Weights of a small GPT-style language model, trained from scratch on English Wikipedia: 14 layers, 901M tokens.
MLP neurons of a small language model. Each row is named by its layer, matrix (up: input weights) and neuron, and shows model dimensions 432-527. Each number is 128 + 24 x the weight over its row's rms, rounded and kept within 0 to 255. Numbers have three digits each.
After each neuron's rows, "fires on" lists the tokens most often at its 100 highest values on Wikipedia text that the model never trained on; "fires in" lists the words (lower case) most often at its 100 highest values on Wikipedia text that the model never trained on.

L2.up566:146076130132077141118086159146146139128099133136171146117120143141132122127117083134112112114141141144122107117108169072124119123116076096172123108134145135091142111131148107125102123130091119136116136125138196123124156114124118087146157141127156102120095121135143128173160150121125139169
fires on: "The", " those", " No", " him", " SC", " N"
fires in: "the", "those", "no", "him", "n"

L2.up450:109090138124093103116127105124139153165145138119118111161110136111146101173114162101145171111111142104098132121132093118156122133125148133126084141094160107065148157150142143120132122186151141149112121128125103166138118119132163148136132125131120118175107185111130132093136132136109119095
fires on: " a", "hen", " an"
fires in: "a", "an"

L2.up1365:155113153094081135105093116160111100121114121111148065128155132097135128124100106118114156142159138088114167147149171087144119146121148118137183118133101074123120071119148086119076085095080140107108148106132150129120135106169147148150127070115160093146098116124135128153117144127122118132
fires on: " Squadron", " Division", " University", "F", " College", " line"
fires in: "squadron", "division", "university", "raf", "college", "line"

L2.up1072:130116157101127107144136144179148094119141158123107154120151136104120136152121125154160124102139150145107101102156150087108149120130149114124188084116124124133168142112125134089087089146144102139115128157131109115117148129141163122121125075137093137121157140154177136143143159116120128120
fires on: " and", " early", " Pre", " but"
fires in: "and", "early", "but"

L2.up1577:123113146132107098145144130109085123169135133149153121124136149145170150126138162106102121128093088111107145118150117135130137163152110134132135124146137121111127057121102111123127121082122131162120147131153074152130114113090161176155095186118164090117133125120145156140143140177147113139
fires on: " him", " route", " it", " Ve", "ón"
fires in: "him", "route", "it", "selección"

L2.up463:139147124095152107148166153130150132089109141096126107118100129099131120117127152098126116146109123086125151103174104156124108101114148144109131112089101142113126130120167098086135093110102105166098109119163128128118144125108104121106089146124128114138167123147140161165091110107134105139
fires on: " New", " lo", " My", " Ren", " Lan"
fires in: "new", "loop", "my", "newport"

L2.up860:146101127156127146116135137144097159097149065117129128141116117090151182128172091123180102134130148115142158143108060134134146112095164167122108115195157143128167134160104124128104140117133148133143102116151111131133150122079152095157118109135115126108131146096149145145117138131164117130
fires on: " season", " Championships", " games", " seasons", " tournament", " Championship"
fires in: "season", "championships", "games", "seasons", "tournament", "championship"

L2.up533:143141178131101145097153127090119146111202126136088121147112159114162140128121098141063087133174120164173109150132148106148128122166145092150157120097109093100117138110110100153113110126103117111123149149159110158132081135127160156165119152100149144134097135103140091138077140111112125087
fires on: " National", " its", " Cl", " cl", " potential"
fires in: "national", "its", "clown", "potential"

L2.up1161:137100104149132158186101161159153104155187110086134107119143133115109114118138145122128115124161156137151182110121113132148111136120147155136118096142138144131116140152125142136124126145115103087137124154130147145111141143170148097125117143120125116146124084117121132116104072168120111146
fires on: " as"
fires in: "as"

L2.up1928:126142124132160106156119126131118131149091136145130140139123096150097118126134136135112160129123145169116194078145103149118136132123133157198087119141119087077132120149153138112115152144117140146130157160161144148156111121170107148116114126096126113136133145115136152116138119113128139149
fires on: " a", "art", "co", " Cop", " spent"
fires in: "a", "flamenco", "copenhagen", "apartment", "qualification"

L2.up1085:157100135103163111098170192111132121150127126130149096093086124121176147137087115124095139121165083187175104146109179171161139158129120160121189112128141090101114068137086125176140108117085098121105167192140109131146164142110122140107090135110093130108156112122152150134123115132113128124
fires on: " Republican", " life", " city", " is", " was", " good"
fires in: "republican", "life", "city", "is", "was", "parliament"

L2.up1335:104097135165103145113119146121100093105154193090156106073169125121140161123143116155139150119151173146143115146179159137112146143129121130142154150097140160137088130119148153109127157144114102127130098177151151152134122115136132117130122128143123162123169127117084140129133124122145131069
fires on: " used", " provided", " brought", " taken", " for", " allowed"
fires in: "used", "provided", "brought", "taken", "for", "allowed"

L2.up403:109142080161066137111124141141068104116131137095112119128102096139130100144140129137122129141097138162115184113111147140111107146141123165128147164126098094109126105119143128165139153150105099104119174131111126154168165131172107131118121113142116146118121135151191142142081108097141104113
fires on: " 9", " G", " C"
fires in: "9", "córdoba", "cf"

L2.up987:104178120132103164142119123119143161153126120138121132128132102138105132113150149136165141133154120167157146108144108151089148135105109163130162074139156141137102126117104110183118148149119128172153124091139088123127126125106121128144133147123115092102106129119143119165131134143155161135
fires on: " also", "tt", " Long", "n", " Washington", " public"
fires in: "also", "long", "washington", "public"

L2.up949:096094126103109113122146109102183106159143088148149095125167113131132160150135118109124122152106148137123092145143142119105135139120123151117116116113122132088152110124151143157130091106121074157134076103173119131137122115178165101123136148156148114126100130158153130144131142197144153153
fires on: " her", " Her"
fires in: "her"

L2.up1867:127096206148151164141109151129127129133112142155120143157131159103104132146186163133156113166154133139141129141118169154155151129180136126102119139165126174120158144167102098139074108111117173159146115160117113172123084082117133118149116094130129122110136117164116137108144184111156164134
fires on: " Fa", " career", " years", " Hall", " age", " period"
fires in: "career", "years", "age", "hall", "era", "faculty"

L2.up741:172162124105145139127146190148119147136139124136111163101154113100116179122106132083136103153100179140125147140124105117154139115098147128167082118138108128118122138135087127129144078147101145106162136117122102086146156121113110121125131108109174111106143159144123129115106148107156116151
fires on: " W", "St", " F", " St"
fires in: "w", "wtt", "worship", "wärtsilä"

L2.up2028:117109156174159126139137155144132157102126151170136123143140117189081132134129101148091148135106150124079106135147116120154174111122137122132128106174116105136141160098095132152151149128084063087141146069145138185120103153116149105114139143094158104095125078107132137148132129114085126140
fires on: " they", " a", "There", "om"
fires in: "they", "a", "there"

L2.up1054:136113127139144111138111097148122156120132114117144150139119136149150109109109117136145115103105111137152112123110111120163133104122143150148133156151123116153136096138139113149116142149088135131134124119088136162113143168126110103112152120077103133191080153106159104129128089126150115143
fires on: " is", " study", "udi", " ser", "rin", " present"
fires in: "is", "study", "present", "húrin", "serotonin"

L2.up2510:151122139129147131168104159134134120111103131133114139135133141098124119122150141112159124089138099155088078131095132139121121156149131107103153116138103103178118097136143121162143139126101106119164116119163127146140121094133144167168071123111095107120113145143162113138121152145094117131
fires on: " began", " made", " make", " have", " feature", " matches"
fires in: "began", "made", "have", "feature", "make", "matches"

L2.up1589:117146098167097126149155126109132132151127079136131140105090131153095130128160155153130118090095127117126160086145122134101142128092151098094146096132120129084096147113120085150081146111160126085120121160155140122157122148124133128165135102104098167095112129090097155100179157118089111160
fires on: " of", " 94"
fires in: "of", "94"

L2.up999:129142069161152121060145150118173101105132083101122142116122069123171137101124103127130148165095134096150153133124159149123133134112085093148123113100139086121121127151131114149138139133098132155174095127120119129102147156118116133123099161150141117101139141160121128095079119093123110144
fires on: " a", " service", " station", " building", " site"
fires in: "a", "service", "station", "building", "site"

L2.up180:162114128159102127114088105085176133177112128116155069104114132130146142180137112107168106144137135103130082200136106120143129117086173111168180092124127139102117121133169154145153149128116151107115150138104154127100143125121129109097114134142147107133093097120087142118132161148143134129
fires on: " season", " team", " footballer", "ie", " World", " 2"
fires in: "season", "team", "footballer", "world", "2"

L2.up2161:100145137133136095127158149098154133133141117129124136129166092101115105119139178137120148138076121130161167121154110082102156101121116119147122124109134104146113124110109092135101143135144115135123122119173117149173098126166120111125122121155104118129145143138135167156131130143145118140
fires on: " at", " as", " her", " a"
fires in: "at", "as", "her", "a"

L2.up1785:117159114160143146104140116126087104115193152090118170124121122114099180090114115079111167108087136104146097117141112119142109147163114112092141137148121171162116099153112129054125085104112129108124106125165138145089094109133130133132136166097123156144150107117129123111139109155141151124
fires on: " he", " his", " He", " named", "ir", "yard"
fires in: "he", "his", "named", "yard"

L2.up2041:111169168120135126139118111113118132130090137154104113097112123164129156132149088123153161108092131163174144160135130118104135184140103107091142124160154108116154119130128119127134121057148132137157077131139105125118129160101101118182149121121108098130097127082128088115155128128115145147
fires on: "3", " 3", " League", " 12"
fires in: "3", "league"

L2.up864:108136102135128148146142092117102184114073145105104139157100140139144168146109143148130109158088136147092125152101132141140137130142147160091092121104120129119158129135111104106127111125146133101093104113184131174109156148164140103113117121072119141123121122087139177170119148145160087145
fires on: " that", " un", " lo", " Street"
fires in: "that", "street"

L2.up909:064118105131139102160181146144152129152134191123110118160132090136105141100134111159126096116108134084142173147142148119094093108098165143154099094143129105161154124069141176146078129111110169123109078119136127156100137160167110112154136108116127120134121102113104147125097121166142119160
fires on: " Cup", "ym", " Championships", " Final", " Championship"
fires in: "cup", "championship", "championships", "games", "game", "census"

L2.up1439:138105163152157122100118132128122107166107142119056101156097119144137140127119116129076153141128173145145107087127131107055113102149131117139065119112121102159128162133116156138132177120132103111092147141113132155171133120133119151153147119147142136102099119161165141133150122186147132104
fires on: " the", " their", " another", " its", " following"
fires in: "the", "their", "another", "following", "its"

L2.up379:107129159123126109104141158172105107099117108106110174122119181141128127112189106143164117148121110125136133139104119102112097127128132111137144164138135116129126115154087145085138138131124142120169146186170148116144130147108134101108117171080103111067121166123098132113141087162123116152
fires on: " was", " been"
fires in: "was", "been"

L2.up1353:104143154164131100137128136137161114114097145124124116126142146099144147160135070165137132082098129075094091106132133106128120145112139135143105161105151153161120120127130133095133106134115138177099136173108138152110120131118176171154113105098094127123145123106123108150106115121140172154
fires on: " they", " It", " He", " They", " who"
fires in: "they", "it", "he", "who"

L2.up1131:098143115132130102125138094164119149167124105134122118112164173157124087163096103159114122134112114114141143118116135133114125124123096061120157159102121114135116112115088097126117112083161142127150112132153087129106146113130108129139168134128134118171131133116117120135109103109129117081
fires on: " 4", " United", " Will", " 3", " secure"
fires in: "4", "united", "3"

L2.up2188:138128152186114161102110168151151114184175123111147126148142087094134145123119132161141144111151162134120120134090111096122120115116140137151128139071117130098147132131133141154146142110133147128158195136132121150159118136116205115092119173135068117095140101157113204155143122164158160132
fires on: " as", "As", " Dem", "Ab", " Do"
fires in: "as"

L2.up100:109100144128141102109117170155136147151150105167125138127118136080174121125106079143138148134181148176116150172128117130121139091059105132137126131069141092082109127132083126123125151136117134101156183135091132115117158091134157133130105076083174145124124079115136107139085160146154128096
fires on: " University", " Ya", " Nation", " officially", " Ju", " now"
fires in: "university", "nation", "officially", "now", "history", "association"

L2.up597:151165120145128118092151133132108119094122099153113133124109107084177135133154101157141086165092148138163138118106148125136150163107154125109177196110114122084097116132152122151095127088156112098086116149110120119163182119144143116105129141153171127114096124147124115137121132135114137105
fires on: " the", " The"
fires in: "the"

L2.up514:091087128142120108102162113126142114101107133163141125141177111122116111117146143123158123135113117123161158150136085106115137177148110141111132148102153121100132128148093120119173121146107175120126175134107109159108123156118139091171071123187117165147113130100106165140140147169156129163
fires on: " 20", " 40", " 39", " 36", " 35", " 38"
fires in: "20", "40", "36", "35", "39", "38"

L2.up1796:114152136133127118099095154117098161127121078139102111106129137107097200077133120163156117119153124158118109121183189149100095167145108123117076115098185151125137159109106121141101126153158146115142114122143125137134117144123112139134150140111082096095133131133142116096120157106182137109
fires on: " also", "ade", " ass", "ba"
fires in: "also"

L2.up1463:134162121157132093109171139132136167121160155103154135134119135136072128171116096157122157120095110129095176115114115147120110141131133097159148065155131119125148078120094156145157147115098137115080134125134158091160095089136096115124119166101108144141138110120106111167124166117071094158
fires on: " the", " their", " surface"
fires in: "the", "their", "surface"

L2.up1231:095119133158128152112150118108126121186127133122143155095116153115107145139151128127120202086087131105115133100123119117118138133112090148121106175162169096131126118111066146127096112124119096117170127140133123142077093139139140162116147123103135143111157096143135138119094111106132156159
fires on: " for"
fires in: "for"

L2.up1519:126137105122159143177112142104167122119130139148119135118110180113170102111062145127138080099166127171157154128142147119132127141106079111091144118110112114104132112129089102118100132161175144134136105123130164117129127165128123125124116089152095140115120101107124158125131116149115090094
fires on: " was"
fires in: "was"

L2.up970:159108134181144120119136196126146097112184088131124138132144125125138131143101138154115131090147153148096151125123109133118151130142097121112165136104093120094123175125153153088134084122120155142154137118102102138129127126139149182116128093105138122139131168101126110122158111124113161145
fires on: " but", " due", " early", " comment", " Real", " however"
fires in: "but", "due", "early", "real", "however"

L2.up605:097126159127162141120132092139098111109148105118122122145125141113177143108108082140088118122127113120147131130107173154101128108119151101114146139107141145135121111143177141142136139138114098169132114141133154135107119145098148153135126129123144111163115129138131098134128115091107159088
fires on: " work", " wide", " make", " live", " stand", " drive"
fires in: "work", "make", "live", "wide", "drive", "makeup"

L2.up1690:139144148126102152149141173130115159103136153133159143106158138150074112145155118129119152122106143137142140178107171083139178140104063129146147148099150118132113117152188152149104148118101129090133138157119142149105118115118145123109107141162133103095145157135137081092121152137108154115
fires on: " for"
fires in: "for"

L2.up414:152121131132121153081109102147137111113159128109155124200109119108136089139133127161145141137136134088161111115134128111166160122107145110100119152147144121102111114145110111141141104159114090180116167098126141132145137137160104163121111113126139113138126124112133129140149099136127157133
fires on: " a", " The", " the", " You", " Fo"
fires in: "a", "the", "you"

L2.up1296:115157155133131155152086153115153114101135109166106117147106112177126151114143153165119139191161144137134169095127146144147181100112144123111142111107159136138114129168158148148167113151151137152126103118149126128141158121138151087121122096131131140101144135109160108154134136092151119114
fires on: " November", " at", " October", "ro"
fires in: "november", "at", "october"

L2.up1322:110112109130088119102112144172125129157143126098116135184152097146124125082135103102127152145138149114123144174104122152134156107151157156140100116127143128139077153117124138104143082117127163107148117115152130104160157112129130137097129146136082110098122123133154128133093151117148174111
fires on: " 2022", " 1995", " later", " 1954", " 2024", " 2023"
fires in: "2022", "1995", "later", "1954", "2024", "2023"

L2.up165:153132105126104110119093144148137072127137122156131151116100125135119095169147141143134117155168127110085102123124173157145127140112174112143153189140097178067157137122136143111160112166152140124161178097147179149104184127144145111130135145101117146145164113105125164132121131155078105125
fires on: " won", " song", " Medal", " Records", " recorded"
fires in: "won", "song", "medal", "records", "released", "recorded"

L2.up475:095129187122163153079147095143154139123111108147132139143089144070118098159131085082130126118136135149139173113164121096103148211136139124152112111122077127104139102144108158095105111126106147145162130094106102146104126117155155092134146147112072106166131119124119130081148129112152123101
fires on: " an", " his", " received", " His", " seek", "ak"
fires in: "his", "an", "received", "include", "a"

L2.up1253:114140114156161167119096102117088110124140148119135117122125130146166142159098108137148141094111123118116100152130124139171134140134131143150097186139115138109108136101106129142135125124140180076120186137140115160141102065148106173123122110111149117154147117170143147123155123108130181165
fires on: " make", " made", " are", " making", " makes", " being"
fires in: "made", "are", "make", "making", "makeup", "being"

L2.up1793:168134116128133120112096126113128114153096071145148135125132145115133112143127139158090126138085122142123102135088082104133140110123125089132170160172147142133148117145181163116091169092121133110149107177140139168118136170133126146117114139101145135140148094128124164168104138152142171128
fires on: " on", " Squadron", " mm"
fires in: "on", "squadron", "mm"

L2.up429:161172125133150109137132141099097087151149112143126150142123174110135115108117116161110094140116109125102111091131119094132149106108075091106104154131112136129171123109158129148089144113130121118157161124139101078082125159110101143133069135148117139128190055137139117113118131141167090121
fires on: " on"
fires in: "on"

L2.up2204:156113135125116111136110096085141178123159169125102126112118104099145115176139105117155170126127109090110082095166158158110116119112113164142151148172113107110123138050119182137142101154153139112146137102141146131110134121121151153163115132116088108155122113128097103124115137127127111137
fires on: " by", " against", " with", " among"
fires in: "by", "against", "with", "among"

L2.up1596:104121130129170108179127183141078119135153108189151142116123108095159154135107112135211152152156139122170172109117135153135125120096119125128126124120107108141111113138153102176142128122157077142105136113144120148130115160129130123132139129144131130088091154164067100160144167110104148155
fires on: " the", "The", " The"
fires in: "the"

L2.up1654:096120105162095102130155122141167145133146144129162118094113105094125127138082180113101148164137116122134125163155102135153118162120139164125106160126134179146128110136155159114122110115163089168118123144150113130127102115127134142155151116125129140081157104037136125127129106147131131125
fires on: " He", " te", " Ke", "vers"
fires in: "he", "tempera"

L2.up1693:151151141109168155117109112153146069134120134094140128110128152124130161050140144158124125128134140111128142092180141159083132139112108204120106128125134132102087135100159125147165095137109111128104156121123134166181098160129157146124127126131111137123186128123099111162161124158108156151
fires on: " including", " include", " included", "with", "1981"
fires in: "including", "include", "with", "included", "1981"

L2.up1590:129101115160150156145133118164149118157093150106129132141119120062165111166122163161153137132164143144128151097130087156119182144107145104126178107087113189121140149117118132096091101136148150150123183125125102128163148164110149105137154122055131131157121142122102113095147122107097123123
fires on: " a", " deb", " interview"
fires in: "a", "interview"

L2.up1698:130130143141113145143086113093117100139130069089138131123151127108135158109089132157163129076123119154131154073145136135089117124114110150123155099100101114121125111137127167137132067131096110124166102160104137095130199102122114171122109115120135140109131127116150136126110147129141157128
fires on: " of", " among", " near", " Of"
fires in: "of", "among", "near"

L2.up805:115194143110074087144117105159145128125147124133135167124117140137113137094105088137113140107127112121161098089109109143152130149108164143106108099154127152113118135156114151134132102118127135149102123164149126142116165105127126178115101108112096132107161098146117146151066152101131119101
fires on: " of", "ling", " capital", " son"
fires in: "of"

L2.up439:116152162100111092134070145147090142168128137111111195096122114109145112091170134153127128117132108164147123115144136080077105133137106155177078140129112118107179128138112185105100115097137144141127152131109139156153141078168111096109133123114132157111125157106168130119139116133131132139
fires on: " been", " worked", " went", " Wind", " movie", " project"
fires in: "been", "worked", "went"

L2.up1224:170182153187092151091089107085115128127122138133171125138098102169148154156141163139130134098117117123187178070130132114135068110139122128095111134107130109136138109164073161118132136164157125114136132137133102140145138163143140146085119114127100101140138126111140045152120131098110105161
fires on: " December", " October", " RC", " November", "ern"
fires in: "december", "october", "rch", "november"

L2.up1766:161124084145133130146130107128116119159131138102133103118152160166154130102140187145106121144116138148153127093112102124116108094153134123123150132171097137163119145132113107099133124171118133115074136134147089122126135138120112167149171095149150121096139160164162144121118119162098123112
fires on: " as", " any", "án", " am"
fires in: "as", "any"

L2.up2458:127138155123117103135121170107141133102127099122148105139075178059138065160158121094124116147139139122125106143088110086173128130119117123104109135121117086149162121128104180125109114158126124142106108137104118142166174111158086131121148138118207132105113140114117140136128155102119123137
fires on: " to", " the", " cho", " Committee", " 2005"
fires in: "to", "the", "2005", "committee"

L2.up2321:125177161166149152095120173063143149124110124126134125119117121121092147134133074124163117121130142089103168143070098116165150147094127162088127142122073125132141147100095124147153096141075095114110173115102139137137144128160110102133107154121113116130121105095103111174118111186149077177
fires on: "The", " The", " the"
fires in: "the"

L2.up1760:066139157131148087113099113151129132147125139154144083151130144109128105110118113115142130152148128142139099170135161067129122151119146149127162138147131107106112108098109153149112127164117123171123134091159138131132149148121121145105115107161161151120144115103082120172106117097147138184
fires on: " to", " attempt", " would", " treatment", "ence"
fires in: "to", "attempt", "would", "treatment"

L2.up2172:141130142099126113152127150114139140112100122138138101142118097090179127168071129167079119163143136083095093152106125147130110131175113121132126163082163128125133165133137139136162121093160135141162118130131115112122165149146115158153106091143132158122142114146091159134074154123165144147
fires on: " film", " beginning", " Death", " Cape", "nce"
fires in: "film", "beginning", "comedy", "death", "cape"

L2.up381:107168116153154110115116164103164124168193129162149137122151146131135050115112130130091114126127120145130172118125163101163188124134112140112108075057097126172113125138121102151133118158120151133092122108097084107152141147122147093121124132121141141116125162105136128161143092135116088143
fires on: " known", " death", " 28", "ored", "ained", "ured"
fires in: "known", "death", "28"

L2.up1458:137145185081161130111100136130142095099154128138141101112102140134150127122150160100112187118120103146110106132112123119169161135104139105086114135099124106146143131099157095122151176123113110100115111142170140151142089105126134147116151126077114107137127132106131128124097132145115082102
fires on: " its", " their", " programme"
fires in: "its", "their", "programmes"

L2.up1860:113109106118072122174120151169114150151112135114103119121132159143144123151106124127092155101096139110141114131135157094085158139140121096136123147139109090109127103053061109117115146161132098101122149118116124117152123140124150149099136104128123079136130123114136114134098137087146099112
fires on: " after", " for", " when", " When", " 14"
fires in: "after", "when", "for", "14"

L2.up768:143108100162151174120119165098102128156137098140116132142099165078163172140108139099130121107139116165104190135149120146152135162110129090128168133098165078145168117147128117130137165147129113139167150203163114104168134111113167126166095092121131135163138060135153122124124125102168111123
fires on: " is", " was", "iv"
fires in: "is", "was", "civic"

L2.up1822:115142143116155141112160118157143096151104122137164142153121120090124120097135127072136136141139136158143123130094165098143133164104119104176108136144118087128152112147094158078155124117096093120119135136111125133144143101135119107154148137137093125139196095115156154097120087148154146166
fires on: "3", "ó", "ira", "9", "7", "4"
fires in: "3", "antológica", "9", "7", "córdoba", "4"

L2.up54:118170104111140102100136123131153157141134128090160151138148107123180129137107133136144133145099143144126096144142144116126112114131118118132129118142148161145134119141116110135129147133104164079133117139144095126117095133126132102124132152129127116112121095114121147112119102143142104091
fires on: " 2", " ret", " 72", " bon", " sl"
fires in: "2", "62", "72"

L2.up1567:136128132179114117086111079178078107172142163115147091157131150110135122160132144118122123132098158130124091110159128164143095110124103111109085115151132170099121117165118100144134085140178134157070133143139113146141097124167150108091128123106137112160130146125097171148121172115144156118
fires on: " The", " that", " He", "The", " the", " She"
fires in: "the", "that", "he"

L2.up1230:119162114118144134167131137146134124094117094140125146122154146120106133141107100121159130105115117132109102111117143140092142122115114137116109117129155161143125165155143079158111148133107122141146111144112130118172160130132080155120123129092123106116150132147136159161136131143095081126
fires on: " not", "ly", " included"
fires in: "not", "included"

L2.up1562:141075137104129120140156121138124148124113130159118147095066123127118166143140137149142148171117111122131160154093125112080137170143128094116172134172145138121132087096131117113081086110179126093133155170123157126148153053148144145088122078130134094121104106114099163123162154120102115158
fires on: " of", " they", " W", " McC", " and"
fires in: "of", "they", "worship", "w", "and"

L2.up199:091123132117105123139138120094127136130146127152135126131130156097138124133108118166150133107139133140126108131143120133123104122091161129171122163110131137159122152115114137106116146074118142142147123139109121125092086097136098092158115176104088158145120132097110140106073131106133117151
fires on: " round", " tournament", " election", " competition", " Cup", " Championships"
fires in: "round", "tournament", "competition", "election", "cup", "championships"